{
  "tie_embeddings": true,
  "init_std_up": 0.0334,
  "init_std_down": 0.00592,
  "lr": 0.00634,
  "lr_mult_qkv": 0.7,
  "decay_shape": "linear",
  "doc_mask": true,
  "train_tokens": 481500000
}
MLP neurons of a small language model. Each row is named by its layer, matrix (up: input weights) and neuron, and shows model dimensions 0-191. Each number is 128 + 32 x the weight over its row's rms, rounded and kept within 0 to 255. Numbers have three digits each.
After each neuron's rows, "fires after" lists the tokens most often just before its 100 highest values on Wikipedia text that the model never trained on. A number after a token or word is its count.

L11.up516:075051121152166065140069189136129050108140130126148126107101134146162154139163126111140090122136125108127119133147114061148138147160139139137139105076110133123114123148144082092127132148110150183153101120168107126155161142190161122107148138172088168174118135101170184119187093121092141123116142116086143117105146146158117109134075149189096069191167059134204077154131128103059115095104125141125196043132154133139110123086111098114135118197144137165170117179122129077112078154123080179075110118126151157104183101134112076122147132159116130156111100028102102064091111157159115065
fires after: "\n" 53, " e" 16, " " 5

L2.up414:117145132104106161164099094108123206125174130069188141071139176209094149137157139117141146131177055100128172069121128134085158095123084051160118105108126105092102123180119176137128084118178128095110166136152108133035081126144142123206123137174111119169110196128146093146108178133106036106120037086178113091178138150186073200124102163160107118145107080156086107124129130086125198069154129105132109104144149104146102097140121111147167138103117115106170116130086117154079128101131189133136134154091164157179135138136122154126142124114082110142129128105134136111153177148151151175
fires after: "\n" 31, "==" 23, " ==" 8, "===" 6

L5.up694:144088133110158158184132149124128129116110095065145176098135064137142158145094127113125188106137100129169117160113106120097085172148211110125104136116088140152196137081133169094127198101077115123155079126116069117137100112096093135138089100098151141124103125131114113189128129160098112160112140153133184136166116138160136120143132159115066127118119087172089153113138111156166102120151129128141147104191232111059150112142123152087094117147178088147121136138137110131105161146136043086119130159187172138106151118132096151109154082155104094148131080167139121095155164139179097126
fires after: " O" 33, "-" 12, "ro" 7, "O" 5, " Y" 5, " On" 4

L5.up533:127084191175110206175071108135097156167168111149210096080152153157097159164102133161167145137158196090134134082112123072130168082074089101102073110148147176090154114168128135126091183164118152114137107144124114088141112106112133143084074128093157197122129138156116167138142149107120102148108132131122072159096105106097096087188068129096093163188141163159156100130115130088091100100169151177168166093118105105127138066046106091152108112111138110085174157130114163140179107118150083114102139080147126140152113138161087157120128129090161175127095157154129134102148147138065185147
fires after: " " 21, " a" 12, " A" 12, " m" 11, " M" 5

L13.up88:117177177161188154164056132124074095142115185068140146138203162080147165144185128121140124100148200134176138163154151075126092163108115114144124128095069164141111075203083048130152167139136156144119136086166099103073162120120089161120099103158060110125085143093118117120114140138117103140170145150082222074083082171136120063122092157146124117138121130144136117129157151196119093138138158111164172185112116130101130126088061169126064132168156124149144159121139148128100104136092146111078083167124119157099095143121139137129082115118115099146135139125110111180133110107091138119
fires after: " |" 38, " the" 8, "al" 7, " " 6, "|" 4

L8.up230:122090117094073139088130126135092091146138124144136111092139185121131104124102099176099097153130094131112172165137121127032097070122157113068124068124081073133123197140161109164143121128116088130105173129154111121167115138162110148142158088090065146168188060122164149181185083167079186106090186149129144102155181209098109089168076108135140147111137138113103144089088070106160134129155110122088151105154130119055155109136135081145131134102140105123148150093125106111157143147109155140178135143138129168147126085111080114141173160144097158153104197123170177123104104125095079185
fires after: "-" 47, " s" 16, "ak" 5, "s" 5, "is" 4

L6.up488:086171086117074108116114037136083132110134060173101076159108123113143142188091181098137085120156122151154117176195137137124094111134166102139163143129151112154065105162086156134139101149172117078145114057132112078134080171126115104225118090125137132095151134083118103137111134111126128165138137090144150126157139119166137084091110111153088144138091163113130167120138082044131171177136191139118127168102114107096131139108133175088099139150160084185103097172115101074112155126113116160132089052146146169124160164060114102128150155123131164121112135147194140139110120113120182080
fires after: "gr" 18, " f" 14, "t" 8, "st" 8, "r" 7, " ex" 5

L8.up326:172091129133077108113127154160102175123134077127159167062142143164095133084089146137061070167101122151054127158121137154205093151128173157117137157099098056113124178129111174159120132137100121125179122156141161160141122184142148103066206103152071144130150116163182125180118129137114114146171102156162161185195143123065108095132105155100130162151107148088202129110119068060117147095122130154126141124105151072106119092100197118092098133130138114078141083114172169156101175155189137126141137126186138086120106139092074208082073081128105151132127167165147131092129104086134128144
fires after: " s" 32, " be" 12, "t" 8, "a" 6, "s" 5

L10.up617:164103166139136087134184086080131164121135084124178128126159124060173099097107148150113118157134064081122133099094172102111143119076111110142137135174142150103106161179149134181138097080124170123127081138169049137119099102115140141141157150167131153067101133139126155159098117096071165141163112160076171162137117082094194120079135103146154171129197112112074141072070141135100125121141127156115105155135097135127141184116171173113087164162057156133151141069083156139150113119111203180140202108152123128141128118106206098120118130132138154146169147115134164151105094148123091092
fires after: "l" 26, "an" 11, " R" 8, "ust" 4, " Bl" 4

L6.up552:159123083135145127096111100114150157120079170155078111138110124096146122146104112127137105179050128100146153107106080165103167188104082103135121149130166140105118184157065130145180115108110136154157132079139133079094096153144070128080159146155150143098156165136186130051177117118157173120202107185101147138143191151173107102104110129149118101171083147131120106100086087131164170116119156096138121115088095107106142116113093162207127116108070156083133157119127134149162144128151160150092193111175116185110090198100123234152074137128089133107123063104152096110164102137109115155
fires after: " s" 33, "ec" 11, " c" 8, " Al" 7, " bec" 6, "um" 4

L8.up300:109084031075140105139120129124161143132122137094098089123156125092099153126137142149077132133088074163169140146151118107167097155089128098196125134173073126116133121111127155125116107102088118135171159155118159142119133176177124130187112127127117130112077090144139171104143121101087131058150124161143116133131106121112126113185077166168125156145124050103141105219137141112122121105173153118130131086114178109160116137131170118172109053114138184127075160094144164124130092117146130099150068140136086167147148188178143110096135074115091158153182038146130125129131170109148130144
fires after: "\n" 36, "b" 8, "U" 7, " A" 6, "t" 5, " Al" 5

L13.up662:147146094188109155149080142114100138154139091105104103148071185161191199093126115127148153150210137105103127179152130147158153122118157161112098124164127131123116160104081059096081104127180158136073116118147123103167148122083113097142140128123154153142167087115136146121192155083115148143087165084127162113165124149135178199091122161101210080119102146081119124066134117111122089107077091141182105110143065157170172095120100095080093106172103122152158087131100130168116173128156119129131109142178148141103121110163152151085166156136126162120137169072147100081123166185074106074
fires after: "\n" 18, "–" 13, "-" 6, " r" 6, " R" 5, "ir" 4

L5.up728:153143161117127171102121065084134156100113146068131184149119073124113133137156102136111143106107159148149145140154109127047153095169109135178123087184101175128126096081147175107085090131139183094066184155095173110180219114128134148089147156111172062112126110136137075120082131150112066147123190110117178122081144145088149148163126104117138146146120085184118110098161139179104156191142163144109128093098109131138172087136105117107162109094149112082173154100183155075141105139129081085167095140112123165085127214130121113185132123097119140162111163132128104131105080147106089147
fires after: " T" 20, " |" 16, " t" 14, " G" 7, " N" 6, "-" 5

L6.up142:145133121122128151132148149106080127147147163124119118093097116158156169115155149152123165153170131123134061136184109130106167201166109136144149086167140138066135110063157182104150068128105143144147127127134156076069100102049118085153108144175115129153147148129155162122163143116083138112098123165126035116097099141088110069153118207152087093178107076150130136146225137125084090174125146112125182123156198101129170123158107105118140155102119086159145094177127140114127082100119112166098105120147187106165146124045152137107106054163170127129172089122147142074125115104092076093
fires after: " f" 62, " e" 8, " F" 5, "our" 4, "y" 4

L12.up481:099128094166154118080121137155153113147135160152106124134101145111124150158151107098104131124164193124102118146158117118115128112121148142167123121115115182107144110096113149120106144183145121193187079115079118125086072071115093123123134129128118190089129150111116142069176097045143140107154111137145196135148193119144100070127104124131122139102132162107154149145143105169115105138143214175158164210105145121061056141130118191108125112112145123119124124111154168098166164134101074097161061117032153122111138103087075130113177156107175146112104182110133188135172064112179176127
fires after: " |" 20, "ort" 10, " and" 9, ");" 7, " of" 6

L6.up10:155173106080180150107057101173145093191153136100068075125118143177144125166140175133143119147152151197198152131145190118195124111113135130117104093133130154094058151153098167146117059111147095076135121088097082106161138110134149088164111102119152105105109147087081118110184161101097152135097104159107149135115137089095123090150135182138172062174119126171163153095132153118146175140176087139133164132175150150115162163135168144180072100102191068132090078168121177108171129140113104114114074106139125103121119108072095145148135160145116116136101093120167147179105142163157073120
fires after: " includ" 17, "t" 15, "st" 6, " un" 5, " for" 4, "ur" 4

L6.up624:106170075099181098096132163116087133125092066136095151059131099172129135127148109102165053101090097127161173086192172088146171115156114099181082175128170089119106125145125130119133162207161104136137149058157176096104011125150114141130134135050116091117129192129123198104145132103122106101174112178101174094113120148138147116129159156138141109150186163082140178085119128136141108120159122106182098110129111132159136152084080138121092138137095159123121150111138098135144127131117083099119140084093123158119156186074102205184197095109075147135164160106147139123177122137095116188
fires after: "v" 22, " s" 16, " bec" 11, "av" 8, " S" 6

L12.up312:079062175088110118136101106151106083130103118084113134131157084108152190073153173106235140122165089133140147141110121171113120151110103065106145104140198131181092130147095124165145166083123153089111120197136120099091150099107100210102189094163139140140078082068155181088083163142154123103138157136113182115164186153146130150097134145142122156096136142126083118128138153220098145142145120128124135123130143187127106114183201126164119136127132179118101134157104131102122150107134122108143089106099189131125160130082071137117165105181139101148133122074085112118121108082174123092
fires after: " C" 32, " c" 16, " B" 5, " bu" 4, " the" 4

L6.up583:121097134139063090166098084103165165124073099121174148069161169165088141124176074104173101135135126168117169119081067140112116099142159093111133075149154180147110184111098134144156135131115178125145147184167162072149194097128173167136135106114140147144114155115174160120105062165121144176093181090143120151088161115218112131187121117135087159105144139132078094176188146137158089107119218112152105098129131137122138092071124097081099181158065128066093146129155132115174151080094133111103136137098119158095181136091135117061135139102134103068120150088098076084133152089073124116
fires after: " M" 14, " C" 11, " t" 10, " c" 8, " b" 8, "c" 6

L8.up507:116070081128053131134055085140113109181203160081170124120123087148115138151150108130117121115129160128144150109157165125172181119075082115110058073113161171110140096140148160132089103074169081121135078125137099124145170146134066115125133133109114159157113183161115119148128153159120121136130101144115125196186103192117117177124049143064080128125080180095082093125151111106100130183132111148143126095107138176156171126159085114132183100120113175119069125108095122146069097122103130150107120178096171183099165072123070161184149074194121139108137104153133077128107130108093102167
fires after: "g" 18, " g" 17, "u" 7, " c" 7, "id" 5, "ang" 5

L6.up419:132172150170137127099147096129162147057145093142135127105119065104164153120188160118129115137174145173080165136156136120098118121139076174152103089115139099111094107102091132167058144106094148136124082081139152127079175087056175118089160174075134125165158094129165116142137151162090084051154102118154101132157125139130127121081095121067155160166141104133092086160146144140117122151088095156137160113101121108141134117095122197135149092150149175160099134117123119135112085167073099122126153220169139176113087153125117127087098137198079103188143109134165105172111072197096120097
fires after: "if" 18, " D" 16, " d" 10, " kn" 7

L10.up625:167170094130083108124124122117170110114193108082165087136091147120119143100146133121101132118122114109095115169137079167066111167104154165108178097087138156129155106079096130163112094196111180179129114145049072135098112151099134145105086124166099167066094064153087132106145155202215144111141110180145105094142161128168094072104157098104121124167145056158101107134101097118136066157110158184185183077082135116096110110136104174147147109185129145153120150117112149102098117130053174083175132122209117149145103141131185134105136151130139107173123135126084179114118116114109123127
fires after: " f" 19, "p" 10, "au" 9, " p" 7, " s" 6, "-" 5

L9.up335:155107094123154080113130066151079155125135116164163131170157158113103069176158123146083121098140166047102143152132151170129104137130143142165083154110147169180120188087145117135098177200123177102137112144075109114115145111152129098096137042110130143105153178080118078107166116066108161111172170088092134148145105123167108108140152114058087082157161112160075160110057111180158104094147116133150162148106062140152114109112102162099164137057133180105188172157109123119090131152157092147128112037148116129057112147120162175108147090097150141095137074147179094122167112133174106148
fires after: " 202" 15, " 200" 9, "o" 8, "r" 8, "y" 7, " 201" 5

L10.up143:145116138132132103128158069104156159126047133130103104159148087136134164103135084190120139176120105123140207123119110152034104090141166102136147147106156169141141126148184210124166098080137112102182180084186120124175094107122180117133127150183077089136122117096154114124173140168158046132174142139097128123142144133103074136109123122148170106101111124191143116091109155067097107114143188114101159087174108135143127138101115169123127121128142150148180111151093149127098169079090117087174088059117104153150117144090163141054148094149103148157166140116133169152195168193131092133
fires after: "\n" 42, "==" 10, "d" 8, "===" 8, "-" 4

L5.up273:171151083135141138151108131104158105135136161126072191175093109145156138082152095081130146185168185162061184102116128119093164155084131086145165191144148118156162150051066157091131122122145142174130131120130130123120121124089058179143200126057082151140153154131137160107172075103161136117102143116134135118129145133173145096166084155111163118120141093073143109134133173147183060143164200115126155114173139128157112122070115111137099170097152114131186123154029144150106112119126171139152152105109168084139087132088087133090154093152116128096111201093136130086106145087171137091
fires after: " H" 19, " h" 19, " the" 11, " his" 6, "-" 4

L6.up532:121162123145128098095123165136119108080169150123130119056089130172146089092188124116149141124131142118099161159118105146087114158093175153111167118181159161100115176074117120140100102094110145119124086114155122170136149087136178121113102145131115172185186158103102194164153119108151105125133152069187115120109166173086193153133126147133031115133146163145140121127093055137117095130144102119116138048091132108131132060083111157139121147124189139141123139130136096118147083112129058063153154125192168154123171078145101159118123170174121078149160117156171103061113139118081087117
fires after: " des" 19, " d" 13, " D" 12, "." 12, "D" 6, "T" 5

L6.up559:052103121159137101114144110075166142101114131192130092120173149088091083083082156146098142178152143108116141100100138097165133037137167165152118073140134178079171166119115085173113127145066146163067184105073092106110107111173144141086147139152171105168093155119105115113072169114117138109099170195140127137049129101138181121126149146146068081139139135097128178151068149141121080130152105137140172152175113093141143181103144191125100091127102099089160124157092087133112154115114185088108104127106096152138184121126139142119115120147124110148152130104157163135151154138121104072
fires after: " off" 18, " Br" 17, " Bl" 10, " R" 6, "or" 5, "f" 5

L8.up335:145077179152095154098150196114170090165094209145145105151149116139146146158152129104140097152078093177144104109236107150096106154106159142189127141133086102108076114177151120125169112154118174108120081162112161089069074151104107171111138134128097126103033187114072148131121127180147111186083168140094157147116051126172129121149106139188116151153087165136153108142120111157136143137142125135221124136077107106087127159155096135123124102112111142146108101135122096116149109070127122121158118085067145131117190134137076199105111175086136115145124098118113143165064133126104106077
fires after: " in" 24, "st" 11, "al" 11, " the" 10, "ical" 4

L10.up445:110166112146104076103139127118139150124081115087116146155144109102107092112165085106131059090173125113113167147123138143150145168145125138111154089162130124150145145115152183166140087094105098104166171111152106194085126167144138184183149082138089170116088091160100187166156183189180147095135143160154099109144148122149070093175103198124101111135174189093121119095177132088060168104120098114138154120157082186129156143139164099104143141088156113064067131143155129161116143081123096159143132137166175129035072144136128121115160115095102138130112120160124201094165105112081116119
fires after: "a" 13, "e" 13, "ver" 12, "," 8, "s" 7, " s" 5

L9.up130:087098109161147084126093119110140100088184147152141109105163126103149112137193124158167155108149112089129141125155135122087117086093096115188192171144177119131180123108079080103136133133110129088197126103114118149154171147135156088120164094143144138166051149124095118143117067139104111083138080181181103117183115115101145118159082102130112130118093100166146133123170105093124074167153088104088132122174133130145154084109177104138212109171149148174130108104115130146101137174138107099135144127092150158106148138103141151145202087093133102146117121110102153137108130063186059134
fires after: " G" 15, " C" 11, " d" 10, " D" 8, " g" 8, "d" 7

L6.up711:122097098133067087174136082125077117128070180092162159141135121125130092171148095091141118175123093136119117062157189175096128091108151091119110101088113126128188086176132161100042153094086087109084189181155137188120190136136153096157148129108143123098127147092138108094146117160215132086098129143139167131148096137106135121101134095090079124202107130129132111082166116090139137110131125146148169137146112160142129154165077116089167062151097121111098127135144099142119126168168125059109145118129168146079124114141065117177143130179094150127145179149204114178085100185101156104
fires after: " g" 15, "al" 14, "g" 13, " an" 7, "est" 6, " G" 5

L8.up97:190134104153158112138142127124156170078099099112066115140139110101089158104109104095141166088150148110156145103089104162138164118114119068134076161139156156171083167150136146125115152164125082121098148145148215157130157147109130209156103082169121137109108130128136179108163117146146070172162127152103055122146137101160146138113162156129083103144123146124119159063190066120136128113131085179123117071176116189121127093128131146196163136069116116120128067125127142166143173088065190138195137096098086118093123155146120148145179201153124091072072140150137097142103131094129096108
fires after: " S" 18, " C" 14, " K" 9, " H" 8, "a" 6, "e" 6

L10.up231:115165125104095189095185083090169139109097092069137141119065092137089140089077117118191148128118130157112132089149122177146113161143170148149154121175126188122122175102142098093123064129154125075113102096128154161150151061122154187094135144134084124114109111138125091062162113116137103087119122118101152160115132124140064161162094109139131151148108134165142114062098213137120144229144072114108099121109168103098079124120086135124224163138176148126146170132166131177143142101119114074138151168130179111168129220123143103137155149103122198096133119130183105152101063083100122133
fires after: " T" 13, " Le" 11, " t" 10, "o" 6, "T" 5, "I" 5

L12.up200:133137167089152176123155086169106126126157086136146084129143112151157193119087095100081134124139170134136216160110105145101173103112109112103109121095145123099071120084092096114061151182118158119134111113141109152085132086092101104124174122188133169159141195139153148153158099173122076109145103153082147121119215130109110144113083184116083124151152117133131156121090099121132077122138146096120215135128147098093108153120199176161163123141120145148080154152209112064136174130100092077054140114110142151157121161165128154148088143078180101089096174116138132068096101120172097200
fires after: " |" 45, " to" 18, "ac" 6

L8.up173:116152162124204077090152146163081127104121148148092162124101129113150108187095164137142137116128172105126171097102082226115172105128150121139111070125142134132097095151134114150147155176130153159152179196113128151133075147158106133115165100084167178155138100150163144169111181130125141120094175075056168138081089131112106092105140165094149098098115138074111159129046144141174154099120147158099102125109027112150152131114150105110139153140109170079091101114148152156094147187161104130173156115120128171097140136185145164102107054095107150101178174155150155084115132126143153103
fires after: " 200" 22, " 201" 18, "," 9, " s" 7, " att" 7, " b" 7

L10.up262:099157145126106092093144102113124187136112177112172107087190093143114137146146085103199154099092121139083143112151079137106070119118090120155177158158130151112076137115145118131205171099061136133040065126172109093139114109116085127098091089057088168087127192186089142127151070177120082117127141153173167176105143165115125113168117140079127162214137088106112101173125133123140175118118121161090141151120153119161196164164136158123131163169132138058093133103128134081125141086105114144113094183119087129120175112152132123114175094120124133117148135139061188076144091121145092169
fires after: " C" 11, " m" 10, " A" 9, " M" 7, " a" 7, " B" 6

L5.up639:171174087122179073105077158130158161111135099094151181131150113134077130171118100097169146156093076127115148155128134088089088124096173087149053108098110138168124079132147127153131150186140154109099137167145142150061170101086099083104084110134098128142129100128133152138098099138142126152083132042140116085113130119115119142166086174082157127207070202150165118118169156133120080090127135114141158134079147155175128085107186111135118171099167116101161158137139132063068173067118095151174158133089121156189127172136172100170092180072134134119127216139159141073125087105133148128
fires after: " M" 33, " A" 26, " m" 21, "M" 5, "A" 5

L11.up414:119137080118175056124144134210128139165102076178116098156054228101149136124176143175105112083133101163161191117138101132084139200162141167110147105113120151146147149110100120141151114127097138131152143035127105105160119130128087116152154142131149156165164096082122139128181166101114192129160051113120132121095164086095144153113120077142118099108135148174131182119162082095154117113075149152116126140114194078117147121165126133126169130085110206107110105127094099115146088098077123114128119107128160112118044151101125083133179139104137150121109112107214126088069157090121116196
fires after: "===" 32, " de" 14, "\n" 5, "–" 5, "7" 4, "1" 4

L10.up455:096119161116157158078123091104127108066183147069189081176100125148133160122069112069092111136065102114137084131177104131188092118094083083134138095153161079104131152169113148131101121167141170072174133139115099146121081124150162138117153074125101157162111045175113158100146142085095106136108108060138113144110121221143181104189157132191126132176164106106147124138135165154106127163120106166190131114165149147170146131162172150111128124153161116139118203154192123108154108108103130134089145159178159153130110150129132123163105101090118168126069061167112125112161121110147124135
fires after: " H" 22, " A" 13, "\n" 10, "A" 8, " Th" 5, " c" 4

L8.up542:146128105162159132121137135171064115119135181148142169132117121178108152120173113106112100191146115197105120127153097118163134158136105144157154163079113140167087119158132128087131120160066110097161160140086046133122108120109183152119140100137020146156099100142179111184113113163105148129127152095111128057085120165122156112127108201172117095143128083065102115153092144045115117126130119165150115116103143128158164083071137084139151173122149111143076095123104127157081133160138182139101131115097136131096090155155090143161134138109176114102113108099101104151112044114128099129
fires after: " |" 42, " " 17, "%" 8, "le" 4, "ation" 4

L12.up692:091102021145139138129088110128098116105185095118079094154089148103134097145132054109156156079157148144073132130182154174180151143148165138091165078106137139133169131162105163143081091164158130163119153083168159088117190101154147104138139109141120081105161158067101134095166164117228116172131086189159139082100139085134218204132144130117146146102133100068099120146130139129135083148171161107139147138124156125157107094162085108122168132138120118156134063147112134129136148122114149131097154162119117085113144071125103170141166122116135132055188088099108105153104096150147072091
fires after: " F" 14, " R" 12, " C" 8, " r" 8, " P" 6, " V" 5

L2.up738:140144143100090130140164184140056118110060141100253170133124141137144138084161180115130146097084079176111159098140062124184141128167130121135131079113104143137153127122130139109105109203166084127120177164097116174136119114122130133134059121079118166148130148157095126106124115119148053096159101109142117094180151119168122133082100137136136102135125186134085154112078109104141112045152148073185149117090127128114117109118159145110136149137132213187082102194070157140144121173114149118113112158099170123133105084164139167125156122114069145137120128025122116140171095096105132101
fires after: "\n" 34, "." 12, "===" 10, "==" 6, " |" 4

L11.up574:095132098097171155164129147175154112119157137118114130098147160152110124153138142126150130176130164120106159172134129112120130087094111102164167161094176083152129140135152084126078154146131139114100192093169147121143103120107070147098122142102104142154165121069110191123217110054196142104184127129085080102115118174120150121094172109178058124134135057082152208146059087139146118103128156162159139170104167134093159149114110144138190126120142128203086091172154113091164140098112136107104113117089133092123151100154115097139139154116134204137126153182177123085139140087184101077
fires after: " |" 36, " h" 6, "ist" 5, "." 4, "outh" 4

L6.up504:129155143144136096145167121128114144121178097125163101168078116111144110165124165086145091167112143130125161064130105105149139130109062113144088112191094094138131130114158102079146092144160143117126097121107119080111163166132156193133156159099112184199164171154141180093115177098104153152092162184135230141140182127124093120139134101135193145118071130133176156131150127139110103142054087203157095158118098112188134105080103134117103148160159121081123144113157154158097139132131108091142136021145131143129126129085087100100118103136132077185107155143187148144138098093104086073
fires after: " f" 20, " F" 9, " cont" 9, "-" 8, " un" 8, "f" 6

L10.up203:135083116065070106129105077125142185147165128121124103104096140158119158093140157121100131138074134126093220146132124210116114100112114140135119102095206117110036159140104108128111137150086114105124121128139143117083117111172153161123135167129113152094134078117111066112140167116156151073157092175154160067203106123132093119124114122097142157155123120154153139103069127198166139099168142090156155124146174142087122114107172108161158140123121098136084101115162174175082156155133134061056193139116132108100163157174096162136104078135099163117093168147139169133124099213176085098
fires after: "ed" 16, "iv" 9, "et" 9, "al" 9, "ap" 7, " |" 6

L9.up641:115084174174049130144090116166122158120111174116146073117106134148122177150093154129142114150049098151128145149168100106077160149148134178104104184140142131140120159152099156115098111142148119128095093107128129110082131134110078128116118136129134151133073078159072089160061153157185162078166145117135097092149170157129113082118128117139122133189141123124154134149024114178160095144157135167152120146136155089155098127132175168160138101111057115128109132196004164096142133109104109111139142112138122138011156142179078109099164131154151131167133101112154149183147098160131072143
fires after: "st" 15, "p" 13, "re" 13, "s" 6, " p" 6

L8.up12:139129097134060161132087120099172104065102126118121151099096118073147140152123143072121098133071078166084189072163171141142109198164123142187149084138089108133139105186067111072125141109104132137148129137094141110177163156120112124084197199145034216142133113194086138127142117169102132127116166114113085157158109121131094126115123155173049140129107057129113132116093106090149104101121113105162134140094132072114170132162135169150140156083155219156153145113151094156099169140090114098116155102164183104152065126144126120162078162144118112149102163112158145134159117168062075117
fires after: "p" 25, " res" 16, "s" 7, " s" 7, " p" 7

L5.up245:194161127127131098105099115152107073106117121129165146134091111146156087128104118099125169135131115132117146144171070113132167160153084087088188108149145092189142132144106088134088075127115164089097113118141145166109135125194105159067165133130108138195093106143121102139152042118092091147139113155159083167105159132109105122161073115156146153143117139106124143122100171083114102103104147123127073176135104201115183156107128111084163107206142149188123135121160089134114162137153121136176206159126111114113167080148102156160139138048154155116157164175062127098157139122114136106
fires after: " G" 15, " V" 12, " M" 12, " g" 9, " m" 7, " C" 6

L8.up373:119138113116094132134118107118139173102130110178105133176098119113086146120160155167119133167149117074043090122178118129102115137136128081142147131116118187098138143123123202091117124133103091165135127165142161159128112120106091112143128166111115129116157090158128117115103122090108146182105152060085173106083143115154110116200129116143127138157184093082134177179074178136104102150111174134183097142161140123137152119130108107130114189086092084130129091143058130060137111121129159095152142192113141139142123145094055112133156161116186096062057113158137137150173113136066185152
fires after: " H" 34, " h" 25, "orth" 7, "outh" 7, "H" 5

L11.up392:131124129129142082118103104106061086128153139083150138118088115180105176116123123213106179114173070056135181153105124072111093160105156151092091140113099090093098157120083116165134159124069125101168113131098200125089107073091119129079137088108145169158150141106122188130168145153129200157108119132158092128173204171108146179133115117147119121159136191162170129098139124143137126116131140172104142078138166085163101118161135085078137120156122143103109175141110197130105126172130050139106128112124167135061173188116118162165154121154106072079105149160192131130137106098166164131
fires after: " d" 18, " D" 16, "y" 10, " C" 5, "al" 5, " sy" 5

L5.up741:137120138118130090114154132174155127145153100097166118087100139122171109149137098090068123115133133158164130114156152069157115111145093123096148089118144125067072116097147115140132166118224125131159112090149138098157124168130082128127100124089119101174122149046161181135145164090080109160130124151099138149130144085126177158141139178106123063112117101164148136151132137108177153077164108152140087130124071129143187097133139156190124187097111117146163097095132165117132164105091188086103181181150077078143123095110058159131059176177148157138014093164147109158116121122139135179
fires after: " in" 53, "v" 11, "f" 11, "t" 9, "st" 6, "c" 5

L5.up549:189118147104147090147078133187085111167125094103157116116130100055098110095160171095254157139095095118141159190084101109131121098118152117172052158104160132091153192095131122153132147100141148094113117162140194152058130095107158150075155114125103102133105123143141129075120111083082170128127151102105157155083116133185132157141124103106161114130141170121179167133136048092136129122175116124149092122163197127122079079181137135136134193106099090087122167123155113096155121122142112126164174108063089070103174159163138122124193077076138148149108192115095104139116195148171135093
fires after: " A" 29, " pe" 12, " a" 12, " he" 11, "ay" 5, "A" 4

L10.up23:128107134133169132104137142102138075136139118091091064086121136124110124125119125119098128097096131077155124119205154094097171092163154106109106150149067132143102141130113114150120157101105058157117124083139141207130070193096058154115135166118151116093135131106172120113133107153109127216147114108138145090115124152119078165119094085147112132131169140102155185114157082139163138118184128149121172120138148092172105082102145173116168144091094161122140053173128136141112147144184108099158142121105116140108058136107138165104152169120123169062127198113206120110062139095178138147
fires after: "e" 21, "es" 19, "os" 15, "z" 7, " S" 4

L2.up48:155146135129169122163121132050202105145124128167143135096159154138061136184189052120113139132120151133075087103103128137145117121116078129126112118130156209118088123152074150108137080091111158131123079174112132142130117054194110144059085078129107183097129163133135138122154189102160159070104108123086096095148146177130166109192119194134150154091167126140142158093105103104142082136168163123156128168149142162116106097144163099128129138074113136114182109127083076205137124165097076121070159116138124072106123118109124099100199160131133141127107113155147088127147136140140186173
fires after: " " 35, "ass" 9, "^" 8

L8.up299:123129142142127151118111129113063154064144155148199078146149087105108199138070118107175087062159137136168105103155152133113134086137079152125089128164061136105158110153180189115100146117139073121134063164107121126060085137155107165111143137098121146206121133103145126114107116123131111180138113124166151135130144125153119101115207136112119082097084113089136180158125126156083074085122188138232146132109148156140129161130111154096118109137130126083148142172139113207123104151137105134074128122193136100134123092138120133089093152107154112037141139087113100130106100129082142094
fires after: "f" 22, " F" 14, "our" 12, " to" 10, " Fran" 8

L11.up149:157133081142108118140134118123160102078129097094155170122117173131093130162144073079130183136067138160146180141148162163073122125114073102197115147122067078091148167174169086136102147101123152140059100128145101127151173126109137131042143108147066149154119078137156060089125117168117081158132157136171142111057121119088139146130066172123143129187122154177137126094077118126139111144155108117125106178125142075091136104145167115065092143133109146112084175150123142057138142123117171155125153077165184134183156079135062122173161085126081158141123116131125178159113089192143103090
fires after: " s" 29, "om" 12, " p" 9, "-" 5, " " 5

L6.up128:135101055109172203147149153129082092117159074135152153145158117188096161100119138096156129147101172136117164153122118094079128122102113153143049080080125145141152120145132119081133145130175113083114196141124145157115109039182195141099140108111138110086157155104119116145152100148135116089137163133140133137128107093156107128132105089184182152123145096105175144088185058122139125119170154141112139161107136151154085161150211091169197181135095112103140143144137160090089099085090112153073093104098145154125095117083104115151190101141150121096079141106147156175087146132139093141
fires after: "'" 14, " A" 12, " he" 11, " a" 6, " e" 6, " th" 6

L9.up164:116102133139094083105111120126130145154124113115097121118080124165165154187123104121152185198184170152130175130158129143175139120071103136081137099117112091125122123171122123131133078121162176104118111129154144162143094108128154036129125073070097183148109160116145131139161077148114197117185081175062154157146094124147185169118110151127181165144174146106113080103155104133147117159123131119127096139168133145073121122154131076096107101118086155121119156127090150104171109115090141107066182142119164149164121168132056117170155098091122100103107160129128056159171174162132124154
fires after: " g" 31, " st" 14, " d" 9, "g" 8, " to" 4

L10.up285:090124067153124122081112155183155169189103176070113122166119138111181201125121094156124149158084166169126133150159094093163067187159072125134172137106082195150066150072142123073117054072124115173134131103110144145126184124129129195079118177101062120156128162086125120167129117164101114175143122127106217067092137139141135137124118154124117167108128130126159123151140127097096176122137102091118148123089147143112137119082090075100099141197147145164153100147142139149109129176090181083131076127110086138080197083093144158119151124127134173105129117161113116088162129121154085096
fires after: " |" 20, " " 18, "E" 6, " e" 5, " c" 5